{
  "hidden_act": "squared_relu",
  "tie_word_embeddings": false,
  "extras": ["capped logits"],
  "init_std_qkv": 0.0211,
  "optimizer": "adamw",
  "beta2": 0.98,
  "weight_decay": 0.079,
  "batch_tokens": 32768,
  "max_seq_len": 1024
}
MLP neurons of a small language model. Each row is named by its layer, matrix (up: input weights; down: output weights) and neuron, and shows model dimensions 192-319. Each number is 128 + 24 x the weight over its row's rms, rounded and kept within 0 to 255. Numbers have three digits each.
After each neuron's rows, "raises" lists the tokens whose logits its output raises most directly, leaving later layers aside.

L10.up97:174123110140198134119152154153136143145175128156121135112126133108145148097135125110092085127117119141176115146117110132111153126089123144091105144091156169117126149134071135168139095112132115099098124161056121095152105129124131133145152159143149121115150135112113107136129121132115100147123146114104142121114111134173157128144103115184134138119127106130143148103126122151133114092128
L10.down97:122155094117129119130160146134123156158127130135130120130123106143109107101139145143132159136092087137153168113121099121155156160162129158151123100105100142158145169134121141148174139157140107185154141141140106091146100136098142135131113154103101133115107125133099141112127105131098157121138183109141151159132111136136106135133146142155131150121111108152129110113132119117172158145129
raises: "kar", "che", "ka", "ky", "ko"

L10.up593:140126109150175151142145117135097144110136164145123103131143136118139137074124194113137114133141116126129118130102115108131083093141127147104116139163130107138109110120078124103118095093134143131135140109134110113111151115114091117124123123127090106175139141153101096077166186143150146113108107151146130111153128125171136171065131109127099104117103142133156154094128185144137132159152
L10.down593:129110147114121132087146115161147094094109115144113097155140130138113119149139135104124120110128146155153133131120180063106113113155119157137108116118172162130115178123151125137192171133129126125162134095148120142127108158139190099110124108164089141118133129161146109124184148142166100172094121109169140129118106197106107135144131090144144133130161112142107149105122141115105142112100
raises: "ical", "ics", "ician", "ha", "rd"

L10.up939:111123112129120151153128179096113122096098098137152130122126158106103124105119174155129163094055130150138121097112129119143135139137164120101112133139147109144112148124064157148106127080133138111102139127132090147175130108125129127132119125149142080136111162100136095095155175146149121103080106135118136131141159077150155127124124149140097103108129112150122129098159131138097123130139
L10.down939:086101133081071121107122162108135122136113104129137126143125095077082112127147172130126093153096109140155109119096080139152131159126123142141099135148114142110112098132057119147103105137169122126087140104100099149151125098137129144131147125165126159106132119117126134115107125106103122122122084149093106141106136115136156101133130116147181105106121120178097114113109135123094146137114
raises: "sey", "icial", "ica", "lect", "la"

L13.up902:122164132153095130134163143177117164126142080095101149136140160160133094106119187137122113137137127135120133121122126139190117087104094134155122139108140135165148083120141131093158124160143146109120109134096086146103120117152128144143108141084108115142137190134173121128149141080171125105108101093088106116092164138149115109134151103136111134091115125162191132167187152126136100157140
L13.down902:137129107128080131147121127107112135136117127117139146142130130126145140061121111126129105164150149109129159156117110105118109160093074154150126119123144140155137094125120177152122119174183162194111114074131135137084134114144136153124157144141144122118097072182118122116151071115079144123129079146136134118106163109146112135118122134110138175144125095105118135115082089141146103101101
raises: "burg", "berg", "bre", "bury", "wh"

L17.up388:103122100109110137136118160139182178118151125144132128129117150176130166093140129171119117064099139114114151127120161115115142119110112171149143092124148169137152138098105144152148107152091130109099086091149138147093166139128107116126156161109128118159149147135108155153115112163115150182101105147105092105135133171165160114122126132183142072102148119117167141132160131146159126108128
L17.down388:105141111138120151141120128142148160099096143134123122161137118130068157131207148185144168110128144106108130106108144048138144097134079142133142117142102157115142135165104151127144150108123116079137149106139127104124149135102137155123187147123083139145102134156105133117138112119133116116120107081125145163113163152139107154124139146122107164139108113137113145156119155170125149091127
raises: "24", "31", "30", "23", "35"

L3.up1525:138146145130154107134153118156134132167122137119137157090091146159118093068108116102119134104089118164120129131143128122139106109121131114099068147144170114129147148152133097134131131121167142152156111132160140131109135137130108145114129131191167124125135116142143113149140125106129176097122116114130105121144118169167126100094141126152151162109198089134133140159150104129091111126125
L3.down1525:098182153163146128131134130117144108149141092147143166115144137125130131125137093114089143136131137096143154102155103120155120147116139097087180112130161166092141121149111105111147142157149109139187118117155156103147118119139128086144118112153189111105143086133147120097176137103159134144132088141130079076188131143150113124118103090121112118122135114167142136143121095120110119117104
raises: "ous", "ed", "ived", "ido", " Games"

L17.up1144:184112158126082145119083152156152081138141098120108132095156177168172120127110143112098144143095138131108105141152122106105086108104141140101135126119078181163125136159116139156142126105104063137138111091110142124142163113110145120124121134142150164116140098114133069113103189141152141124135137165139117158140171145161114156125175116091121115106144120118111098149127104114114097154165
L17.down1144:108136149142136095152131100174107130149128104110092096108127104132128076140139130097159089123138121112141118157139106106148142117136090118115134118099102121131133136117134133149139110148076188169197103178143134120112094088072121186112149152163128118152118120127094137157166142156136129116114106160131158132072126118097127128110132155104138127165150172123131121135121138153132142152136
raises: " were", " have", " are", " could", " has"

L3.up215:119157115113156106110134151136142133134120117172143129160102168179148120107102147112110114101117136099107160119138101136132151136141110103149084145118119169154145170122109117131139098115108155144094128099127136153144107121128107107134123172138125152153089176106132074153134151107093129100123106101109100159089131117151124168153100181153156138152172102079141115082162117114155068146140
L3.down215:146132139138088104141101126130141139121098129119142143193123081153101148135125105126139148145124148154159103099111127104102158187163152131107179121176102159121127109099114131154131138079112149107175131101082141116082153164120152129137137158119151157150128125091092135142094137169118102126147141117097142149118155140077091146147133114138120129168113141128089135143118111137134095128170
raises: "p", "ps", "lla", "pan", "pin"

L17.up1154:150115150099123152124144123088121143116126131108145099095145132129131138087136152159110127095101177099135122141088156140183130173080156102127119113066131141132155152132112092138089140106101108110161141105106086152135166131151125093111153119094111137145163172083130146162137129167165146106118104138135104125139115133121159131058138158119148108159166116105111121097128110135144120114131
L17.down1154:189133164091134105148127072116125138190105138137153127137122136129139165133094106125128065088131149111118127120127111097134110137160181108145121105100108129166105145103107148116099123104115120127130144090153120150096110141112137156135139139148135166151098099142138125139143098115157127121145127119133133124083097146082102142130078096126157147098138113092104142165162132133139100133145
raises: "ist", "ni", "es", "enn", "ists"

L17.up731:107116137117117137137115138109155107155132135144146142134110136131121113084115169111156092079128118150118116171114102131139128131126110117147112156092140157153123122136149140135109141090193115141101156109151112111132119177105116129120113095148156152153095143094139146174111136124120143096148151150094120107118134142130108126123159159154117143097129117106132144094124085146145126151133
L17.down731:119149174085149123141115138079106076135125086122119135112131116112156091110149127161137132125144139162109162144098143147109137104149102131095134119146158120099139135152180127156123131110144114104136102162114121100130157146104101126116128077174113162174118129106127129157142148115132171193109114156090129128127140168125111110121126124144154091114116163091157115085136149086081123078138
raises: "ual", "ov", "ua", "o", "wn"

L17.up1184:171078094095125124142132162110125154120123090112162086136161126144142133108095121106088130068118119156110132117119115121109103129162178109135122154147146127137138161120131153161147112153147109112117160099147108107164122111103121112147143152093155103140136126121124138137167160136126103112047084111153107142173141128133127137152112096123114098041149146117114152102144188121142119161128
L17.down1184:146137130131153111114124156138122139122141154058131097107105118163155147145121099104109157129138115099079141126118136116114106130108105076086126128106099119123095175149137170063153142106097133114112169144121153127148093070113138085101129152146104162151130131144169110124153140123148134131111164125147172135122141115104149125134156133160161127146158134123144119144101167162088141104114
raises: "din", "zen", "ation", "ally", "ated"

L10.up728:120097105119173166064147133137117150104110143110126112162147114108097166139129099122089127129122128126126118132098060133121098118133160154122137138120102154077133141141103099164117116146100130107130126139155118147106138108164109078155136117148131123151152151131085110114062182167075099119117111121112095144149126114077129125119160144119136120157113165142115117149171146114150121140118
L10.down728:083123147137077164092158103142112081126129113137116121118147119094134151110106142178120131164118118151174112166119123124124100132149100123180124164132138140108122156118114112127150135121144120123144118155157084190171137077133130136138101090099140175155158098135132148107105122137092077106154153142143107120135124149099114154130131137154095110125114068097119164131141142103137130212153
raises: "ore", "ori", "ora", "ure", "uch"

L17.up498:118138146157123116071179151128141125127114099137155112110100146165117129119143153149152088129151113164110129073114154110131087121142143146160151131120155103165122102117070099120078130164125143118155120077105137096170150115096095122117166144147101173147138111167139130121138136166133129086141092146115122132149094115143103122124124115145128143114143103107113123115127129180123098144106
L17.down498:169149129121127135112147110098165089184117119119073130112157150100112111129147145128138132128111166121096101057134121148168113132128134118128174091107124120095132118116133109107123122100175135169131118110133136111138189108122096108118114154124120120093178108169153123113084151118133124126114110126098145139173138150136156129127134110140094111104139127106093161158070086124107197111157
raises: " October", " August", " November", " September", " March"

L10.up783:133100142117186112136130144100119125106145061150145131103123166144111132097149150141151122081119121101108121148127090139123143094139167128110121118133149105122142111119091119137138081110138157133175145063148149107121164096150113152085109160131124153123136166134107095154102156128105142139138137105121115140078116119123098142085130167144162107136138142149190128152138147160140123174133
L10.down783:105115066088155115141158154096123161129107139164086082142096125144130145151164094141122141113149151089092103128088111108129118123117113148143181088121098188142096121157094088149130136112138156129129120151112113094125153078141092129112107112129099122162117137136116147130120106120130154114172123129135114129150108174127142130164116139133135155119116127115156138102135086147122096151139
raises: "h", "hn", "her", "hl", "sy"

L17.up330:114136129117103145094147168136122099171092109114096149106151126194110123121098139082116088114092089138122164115122135181102137148110148108164111139136121120100120110107123121085165172168170118177085162149119121099155102102153128104114117141109151152162189132128125104117141149105189123099098123138104128175104118133098087164145120109134125120087124092134149135146100160108130122100099
L17.down330:113126120142154170148147110141124123108104118140113118123136135154104128126124112138128127143122125104096151127116127101131133097073150103071144121125134105140133108072098106072144134131122098124121133146137150103134080124114064120190114145135141114177099178175125116120159146096118106073130155106091134169148134112098136128118143088135143166128126121131073135119141128141136109088096
raises: "ation", "ating", "ict", "ess", "ated"

L13.up380:157148117141159093157121137167123157133120135173167124137097148142084130111124171134121141134130138102124141118123102126143154109173128124132153134153154122119159140103149123153079153106104117129120156151115125150139103159182133096088094108125097134143096108105083100156138118129138128096126174126118112136127130122177137140140114132131153130107163128087090142137146136135116119123112
L13.down380:135138143113097147123074136173134111110149128122131091100108128136134117107146074135135128167123187123111160127152106144164173127147156126119133169119115115110123129116126132089126116153128144110117130158146094130132078104126130116128141127102108134162129166133148134083168128088141132153158147152157133161125160109105181123139105147111132111134117156127109117154105071145174100119078
raises: "ui", "ough", " After", " after", "ux"

L17.up146:108116121117164125111109161143119162170134131093156130136130112148129119130101150146130097127124090171146132107123103124158078150155126120104104123140129114096143139139121097124118121166145125139118116140126157133140117158126100135113119164125103144161160133110088141093148129159094123190139103115150148133108104194119168104121086095127133129176106100095132170124184155097127085113180
L17.down146:103097108112122139134115157130130138140163140093156129127075097126162086129093097118124125081128127125129128134134119078148162153150122172108162133092101089121175108122108097134118183128126152137138129163124135135182091122101107154141117146138102170125152098139141149123175124143113142101136146134151141144152136109123133164134133124091100175105115092135143099079143124152129121156148
raises: "son", "ki", "ky", "ione", "ka"

L10.up798:169161106139158145134155112104134128154113043143148104140106129146168148104137172173102077106094136142151105086165084142122112121118129124144125117126149137161148073139073162116110114090149146117157148146130124095100101099073125158129129151099131116122130110092143143176145126135113146139131137122149118139121137123129126099142115130131118117148104130102173134113123132128184121134160
L10.down798:089095147124150130121140176107118139127084106149116105108107147138101122138114132167135148112128128118153114148128109118134132125172148126121161118111138160109143099134090074132140112145120186113151129169187164153163111112133125103072164145134099137123123099137111114142091147110119108135140182115156192119128150142141083130089103128116110146132139084154134096155149141122141139134185
raises: "h", "hy", "hing", "uls", "un"

L13.up178:133113128069120127105081113162143133144160132185122178096133148160165120118158118115126086120133160123104115143146109108102090117118138131107118126109126199080138113163140146173151112135109134112147153130082150125114106172083155139117147122138141138150141134114096092159126150171110120147119114171133122142165159105136122176134068155119136132116154140126170119115119133171114111163141
L13.down178:103067149110121131116117134155145111163144127125126123092163154121156106153153114132111103135146112135094119139097136081136103074109100140152140115139121136121102172134134188082109113124123118090132138115150093132096071151080133138094126154170188143092105115129120089117143155162150126110117091162121137166153142152109101112129101097089125116150163118159115130114158118125132107143131
raises: " are", " were", " is", " was", "fore"

L17.up1118:125160118147171104090135116121142123116091169171127110130176133131136113090126115126140095110150126167094162120160156110108098142143142140176132135122097140161115117107065128114148096125152108146151162143142142089225114111155148146096161133146080152139158132128137142145112150106090161130136102132142061160127093131139127122147094124148128153087104080132120117154130134128157101147117
L17.down1118:122132119079129153134111101107134118167124124121095094107106152167104144077141124119150146129129175163106136089111157148106143137152106150074125080135128123134141114144097112132141138171177101179161120157145143141134132081133120071109117173152066098102153130146143108118098125097134143127083108143111124110117124165147152124138124080114111093111095123119137146150105115122141176167126
raises: " October", " December", " July", " March", " January"

L13.up717:109115138109117146155149132105173109132186141142080112082171121113130162112123103170133070140117104149118185131099145099144131084104134119157136149066100112129136151139097130154142106073127127138116149103166106100124134159105170070090111145125103131156173149098145123123134120140104156131146095157097093145141120105119093158123142152107156126093138078149147105147132113140118115116151
L13.down717:098114139129083097167066139131119119103146155135115128105104173135151108132148098125150133111149121104116149121097116101135108186133100113130140122091108144124157190116143142110161140112114157137089116103151123139150080185124144122122113126121169124136083085121133158104143122150132127139128140118150119145131130140116083140120098135119132146103146116123136109129143126140080097118097
raises: "te", "ti", "ment", " League", "at"

L17.up1132:110115122099091082133107120139156177141163097160139161140136099115149133067129114170120123091138130148115156120133106106154146114121127110167144124138147128161129123120119160114076137161131108122145133105118141089126139107122148161159161128114105146112116142164136127196117125138108108146146161140106139102123077145150118137133091117113142155125089127101125133170109097134124126140066
L17.down1132:140098175103109129116083114080148128112128152117173137176117102098113166122127112163176130118132153136155161112144115127137135137142162129163129154088142134121152168132108153099092115148133154087186144119142115107112151163098157118145121130134116129147083135138121117119102127117154131152117132141141135143136111151196135145128095112089130157106110143135151145156092144120135130146089
raises: " in", "In", " In", "iber", "chan"

L17.up379:142141101144111144134116129133149129112126150146137074153133132120127124122104135119105105115116135118121122102148159101093110157140122149107101138149135096107134155137134106131128131183159128149120151113118132108166139109089103142113113133134108156182161153127163104115154152166113086137137124159109110139167123166155147144094178113140074156103148142064162114113170169118124117177131
L17.down379:092140120149082155105118093106130098104091144116137106098138131134165135107108093083146108139136125127160147092131102110106141101166143102135139119131129132129124154115108137146157138087125114132142152158094133142152136163141115122112127164116144136142116113142097129103154132177154115092136081144124101130148129145079088132085176131138125114151151116085181113136101163101113099123066
raises: "z", "ti", "oz", "ces", "te"

L17.up1338:152117113130145080125084098181139135107149162153137131081122161107149108136130144156156140117170128121150149101162117142175135135122156136178108170124111157152149102097114118129161104106114123156101150137131130086104141100126132117090081115138118167119166155089140099129096158098163120127139109131133138145153152106136120120162117127115159102141111100113137107137109152126150114125127
L17.down1338:092152129147138131124126107148190176151121137100150102106137121144146105120079135178118141083157120118119120145090120140123137146139115131143085144147124111131128130075113119121127100138110156129110163152123153100150149136089137149114059160122128112115134168130118113083161179109140113164176170136160122166113108144118125128110081142103118121150101131128116120125130107175157143185119
raises: "ria", "que", "ulation", "rian", "hen"

L17.up529:082116143125183087122131115115134129126112131103133149116116125114142076120121142118132168126140112129166115166137073147114129113101080111186121141122148182083127091123113151112134118109118121147085111129124130147160118092121143079125137114141087086140146133103105125111147179136124121120112127139101132165149141103100159157104138140106152112100127101128100107146136164157085092114123
L17.down529:112120176148133123125147132167127113132146122134167157116135166131141098125102153139123060161105167140120139081122107173133134123135108127129141146169154112103134090175117111156124106113145152149105102134144129125124090109138160146143148147112157129114123135146101150105099139141138147148110141115142127125115159148094161100137107096074152099130105145182174128159145101156154166154093
raises: "ion", "sey", "ions", "ione", "icial"

L17.up834:101136122097149134087148112166121156163100144120185143077142142129139134099098122143147127104116073128087128124105106099130130143139165144138097178147071130114156159135142104114105124092101154159129122103116154097128098137175103135159128143104125122131148165116138101155125130073098087153132136139136141115149126126127101116159132149123084123109160145146120121092094142110144100142122
L17.down834:112105103123144209112121096121153105134136093109070152129090132126141116125129148131108101106084122081089128071108075087133131137091094130120134118081071091118163146124129116077136103104067121101134149119165132145139081163157136115092159129133145148134125160109154153159098094160106148106144125136150149172127100145137103160121138107138121133127142126177098153122099095144124171127119
raises: "ish", "ished", "jan", "ism", "ction"

L17.up1322:155141103126140079122129151078146110074107170150174107157153155103129147115097142097098108111112167145137106170150142125106089149088141138113116119115089129114164137151121131117086087110129150116134117099138063117144123146075126114168117201136116121112111126125129129125155131099140133128151092155117091154137151097158138149116135150106131146121149122137140149135149131101114101140121
L17.down1322:124109108104119086131142159120140147136129134134140122151109142135099110135107119095155150120123159121112136153105103169124101085158167132125155114114106094161195159135093136102171108120145125115115131129109075123136093100122165132103078114112085131134140132113100157147096185126142118081146114135118125114144119140124141112138108156116142139119114096134116110146112135095152088135117
raises: " attended", " grew", " began", "th", " started"

L17.up1440:080110106108137118084107115114171144100148143145158150116150157147119135122124132167123128092111136155126112124153160114105107124143133107137130094093116162154130148148098148191109120105192103194158118102137154171164120111123129142110161134102089141137159100106121147148145133097126132137119131109140131153102145153137117100154098145171102154111115113139113116132155125143136128134131
L17.down1440:152191068128125151119124177135130150129101116128143151147070150100125139094130159136127127122101149125135110149127161114125136156111107138108127145120109154120123146106115106113140100137167126091154148115144108144098159137097096127076161117085098154129112148136039136135122090100131125178118128081125126129127137115148119152121115135108123160119139126150167155150139127160117104122141
raises: "18", "14", "23", "24", "22"

L10.up431:137123137124111133096069116141153107104145178124160155116153130163160114116138140126148128119141097120109135112136104128129109134180123095146116107133129145155117116103176090133113130179130121148129153118120151174128176135112149152105109172144157092148131132063131145117079136092114159097120103166130136165133101098088111142114137092143171119149143180075168123120121107129141110154112
L10.down431:199140158137139115103155126089119131114176131110175173131138129121086133116114107096098160124117128097125097107154082118113118157157143108138205119133174135144104131126116145097149134082156076117135144096160129119120092091091129128112148129147175122095165144127134180131089169129154114151143138118110170111150154129117136118080101132097166087127085087107146112143137154092089104119153
raises: "ido", "cs", "ida", "igh", "da"

L17.up10:129108096091127152113146159145118130168085109135095115093126139132168140114151084153142103114130168105142084115122145148184127084149153116150133126114144135087124124136152148103108110105129104151116103133125108162108126100109112096148119133130155104117153147113156077151133133113110088146120119089107108113135124129186148140129109150139152098143125164096149122122157132198096136172133
L17.down10:137088131132113106110148134144122120151100173131160107158106161104132151148160126116169131143100131114129150107162103117131114125166135072149162107110154112182127128133126127129125116105105125137137120168144141078129100149097128164145118102157114118095110135120111099111145132123093118154132146119150103114102126137083136177098117045135107128159164117111140153144109160119085066175138
raises: "ves", "uka", "uc", "uses", "use"

L10.up1143:131146129110179136074130135118132081159137072118144091091139151114121109109093184144073126121133122117134121168140131146139148095115127119107128171082112110119180121134120087100103133161116119122128153122113135161094169116126136133155156137129139137148121119066162119104137125083135119155155117130135122106107180140099136111144130132192177147130133142168076165088111109130150123115077
L10.down1143:114148122090121135098128086135113158155130114137151118111171133099122119108133137141138130133111126083109133110141119119166149124089098140119073145139142093143146106145136153095107148121178147097119100158135109162110144114107122120139169127160133155123126091093129119096128129126104078107177109128151113118144203093127122124139116122145130144127166135141110161176075116138097130121100
raises: "ship", "n", "ries", "ris", "ms"

L17.up59:118152117134169085094113151117140111128119095139100104140120139124091112120099127110108136105148144140099158144121118123121075153128151096130117107144101110103101156131142127147108105113164154079145103130133141111149109109113118159146130162118151127155161151100171123096141130105117123135147138090141106182095166099161118157183131133116151092130164116135133154123130134085149112119123
L17.down59:133093134115111104113128159109148126079128114158138100131153092185123137118106120106138124128128155159136125170103126163094138145118117082085097174075145144107117131137150134166138150125140118138144176116153158112129111134169111144138083103171133099152060114146150162121105141144129183180133181122085115156103145152096124092141125138119139115151112102146130098103150110135154123147142
raises: "ns", "ola", "ps", "i", "lla"

L13.up760:094150114123076158110137134134122131139118151135109129140115100146146137103104137133150156098103127131111098144125137113113112141112113126129134123110164137087140140172167117128081166135137160122112136147157131108159142116152132123134087150111067152145158136136139132148142163126140126121122121148078125072155167147142100076178082096149132125141162128084125112160122130126148112129153
L13.down760:125157167119121095128147167103101088156164165167101137107113070115141132094136130100086137133144116162134111140138165126082148110142145121130184119124119096118128132125131074068109092137106124149136134081134072175137087143163136131126148089161093155117153076127152127136116145110138105115082143138110141120115097144126156136147109154121159128159121126129132091151099159166162183135089
raises: "nal", "ial", "adi", "ary", "atic"

L10.up204:145123138116134096111129128109109159142146104152093139141125130168124146104163130131122108085126177122131115148102116123103123107097141134120138143092089103128118139085113123150099112101155145141120097105102137093130138084142118142114140140161070070137147162138115122146146148130183112146149150143121123100086103117082156122144125154138117140088120136115113091133128134150129114122090
L10.down204:115112094137144122195172126107153154128096130173113110094089138124102131089162187173138116137165091145140123156153143169124129122125127105147142107149142118141129084146116114123111162112110123118116100136155128136124138127118102111119110129156110102135114154103117143134097141153086117113144183126139186119125108107126048125131102139093105128139101108109144110119138141118103088131128
raises: "h", "hy", "hl", "hr", "ran"

L17.up160:130089122113142099125104121111135170155136138167097159114186155155103104119118114153124111110099159147128143077122126135157108117131119097173082127139161114130128126125116093163141087101148182114079157134115093085128102108091122149177103110116135149108137161091158126138105104147104097171164127154109104111164123121118097185113090126138120132114140115150130156115130162109141126146122
L17.down160:111113115161137151108158136109140116123123113165091085172137136106144167086114102157129104119187125149116142116113147128102149095163089174081090137139113180138122147110127128143141096087126135138158147095113126137126101119102122139100125084140127121106135101132153150082135091139125107147137138144154107160114152111105165139156132120112140126114131088172120127135146136105155054150105
raises: "ch", "ly", "ger", "och", " follows"

L17.up82:119152141148157136114131183152111110136120134166140122133143115212102155114093135127120120122174126141098145150161099148136090113160158082132118106128143083125138115126122126118091131101129114100169103143132126114144155146139129107122139113110116092144155150137127121140132142151106122115076087134160119174134128137119110096124109132108153104134146135117163175109104091092117100124121
L17.down82:152092153130133147129134125119150117141108133107136134137097132129152089124100080105153140119108124121144070158140104125134159151120104115103143122172114109126153134150136128176125103131103117125098137100166156177104160134160150113128111140135112133148143172125110160155088130118173112158141123127154097121077111118127092147109167132164131131158102111124098115118123127107099148113170
raises: "a", "ec", "ig", "ín", "oca"

L17.up621:164155145113167116133156131176090134115095119120168181144150105113118098107131127097144104084111103146106167083130126127134133109138172115153117117146144159174115112143071084099116142131128149159120124098108107115146072129102112140112092158115129148147133144105121140152079133110147109123131138099136140135101135093114102167111119136133096099122129127124161111135128150131170131118158
L17.down621:122108149099070120150126118121107136152153186160107108119120120151069156085104100200146123115113120146153113107122097153137143121116143128125168125116135117121084170121129166149112130140141142128108093130173133096142135139116115132149153155183088152141149154103094131132215132102166144133149153148117114135122123114112133106159122133104119086122174113149177144143123142139144088146162
raises: "aries", "ord", "um", "acy", "ates"

L3.up282:131144146115135111057138154115154148109112098158117125128106151140149114120126132114115073126098095138099134120141113153110145122145134118142124169133105147104136128147106107114046153127129133133084165061131110115137117110107132099136114163146152147152149191143136085112079129117126171155139125102096169135139145095133125127089115124121126065123160135097149162115135129112181077155154
L3.down282:117108160128131169096140109167091125086090135165114090130125096142143162124133088141148126088114144091085131079103115127096123134106084107131045166101110132153167120089126151147101162142125149108123142158102170129131167152145113129118149124087134144145115154133152135129139140086175104118148130125115152128112159076113126125150120165105154143118112100164123112133136118115126146122092
raises: "s", "ly", "izes", "ations", "ation"

L17.up224:135104102144151086135153134087128194097151143138114108151139137146104171106130124102122135130124134109136091124153123145131091154103105165126123148130109124144129127175158155148123130111137123139099136166110129136152113125153170137092132161115135110202130155117148126154089141152132157137121098125118146091155131146116132126145149160121142130144099105128145141125166099104135123123131
L17.down224:138126162132097122168124151120146123110151105089118147152087180107177099178140110136124127167176128129120142118143155147142095115107138153150121115139146118145102150183139113123135112113177139086158170120154151179128119096155144131103113120186164174130136130112135112158121102139178160127153160072110136094109115101143145134171124111115142165122167083154102163144146149133103147123148
raises: "sis", "bro", "ni", "g", "aun"

L17.up1394:101104140145100156134106134147122173132149161084139114115129140136048117087156107108147106068110072135116105131096079163141103128139147108153102146125129116073140093127179134141099159162108106117109132142159104139127099151127126130091101112193130118151148109119123166140120121124143151153102122153118109152157133116146130150112135105140108106096129127145078166097124103156146127144156
L17.down1394:115142114135099163122141090159134120115142098124146187117126087128117154113133049139129098148096128121120108151106130143115136125115121137137162136162150073080174106170148141122166097135122134109119108096126122139093093125145116117100101159147162112130057133137135158167102114114132144107116119136146165155122123153131144157115135108119088136116104161175133096125122150125156164089088
raises: "ish", "ished", "ied", "har", "ined"

L10.up1010:106124135120091145126139131108123126169140111174092131111128100154149122140115164172160102133103155157135087099150125108095112161121183110094137135121117120139105112086094141162091111118124109118088094175170136123119114130083149095141123174128153117125180125101182168136170119131153113082089105122122103153134120164148156149179114144130180083123167097155129142149165096145114110127120
L10.down1010:107130169133172137119144134101104111161137105120133116115117101122152136139123119096098112156140115109100142150147097118092109098110165141081121141085132133130120090105097130114145132098144142154099123134136093153118151129155105113123121102160129133122115128130150111131129095144147115077104103105192136096109126120166137092114130163112156128111125082126127148133127167165115170124142
raises: "ld", "oth", "als", "of", "sel"

L17.up903:129142162130122141144125136105117117196149149155139126087157140191149130133084152095111115099098085156126099109110134087144083163158146144145107161088122161102136070180129121156120119136154146199087144175094140102150127158157154163157143151138093110108158088132084138160122132184122126138122157119066109114132148076119110107136141117131131144116138132142120153114135099108139094142103
L17.down903:130128142148128146128136124124135061131147160096117171125123105147125131093156130119151109143132132097121113135135107135082152111137137129136146172124138166143098056117104191176148099157119139114155125142145128133130128135121122136158124132142167157117144122135120120123131093132148131112096155113136113113105093141144071105086123114191112090114138060142120142152164124138145128179185
raises: "ure", "ures", "ric", "rea", "ut"

L10.up57:135111121146121094137134104148118184143186138127096129164129147129134132110101152133148140105114054082106110125155126160095140142168150104113126179086103123178135149088141167122100071133109122147142130109136126126112133147112134094102157119109144139152130122122104096155156166097107137140101104122138122119144166117079130100161161123114123085151112141126190139096122144187136117079084
L10.down57:121093129083114143142144158108133135094159122137126100146120132133130139137133124114096113194091175151183144128163124104125167130111094169121131123138152126108098156174107137147124104152128169097142112144135169143113126146119126103124107132114159175134124117134143127141143159109116126144167098138128151098103106142133098102171145140105118150142093146089103156132158110120125123135171
raises: "s", "sis", "life", "si", "bro"

L13.up1416:110137109153162112091161142102120091120137119137134138124141116151152115135133112094157091157155074129126147071086109116152112086121091146139131119148133115160172127155083117137101124157151136129128141140127139135143112091130119117105086150115132148151117126110135094118151183098129132092088123167151103144107130121157128157102153118104113126133132127140170121088135150103096114152127
L13.down1416:106133122103132106116165113115109137125127121116120127125136137105123145175131170104114124160113150114126130134134124130102095150137144083148099115156183135128125147132114145158144101119104108116173128122121091124101157089157158138130119124123124118127105138130112068146146133117127116139104125105164094129107123127120103087109122145096145151130101094155128129125152152138119165096152
raises: "ical", "iant", "ici", "ician", "rop"

L10.up336:155158133128167109105170099177090094152152111084129125086171150161117131131098153113099108093159102155152127150114099125130127077142163147127072123085128138121135147113129107123144091157101121138103099170131125170126142148149137145125115146109090119136101096132099154065096140128129126155129113126127138119110074121154142128160094107131133124160097120108128167119169163129139112119108
L10.down336:064077171119162080145141124104106100147148143124165142171113094124131127073097113142122184147136132144152145156159116111149140165135088130111145091103073154106101126102150107148155123082146112112156124145131109162096088105146099141124113152098128155118091121152101127109123137097119135142140120075119159138113164116154145126148103097084144169126131098134118122108141136146155113107124
raises: "ky", "ki", "dal", "son", "ko"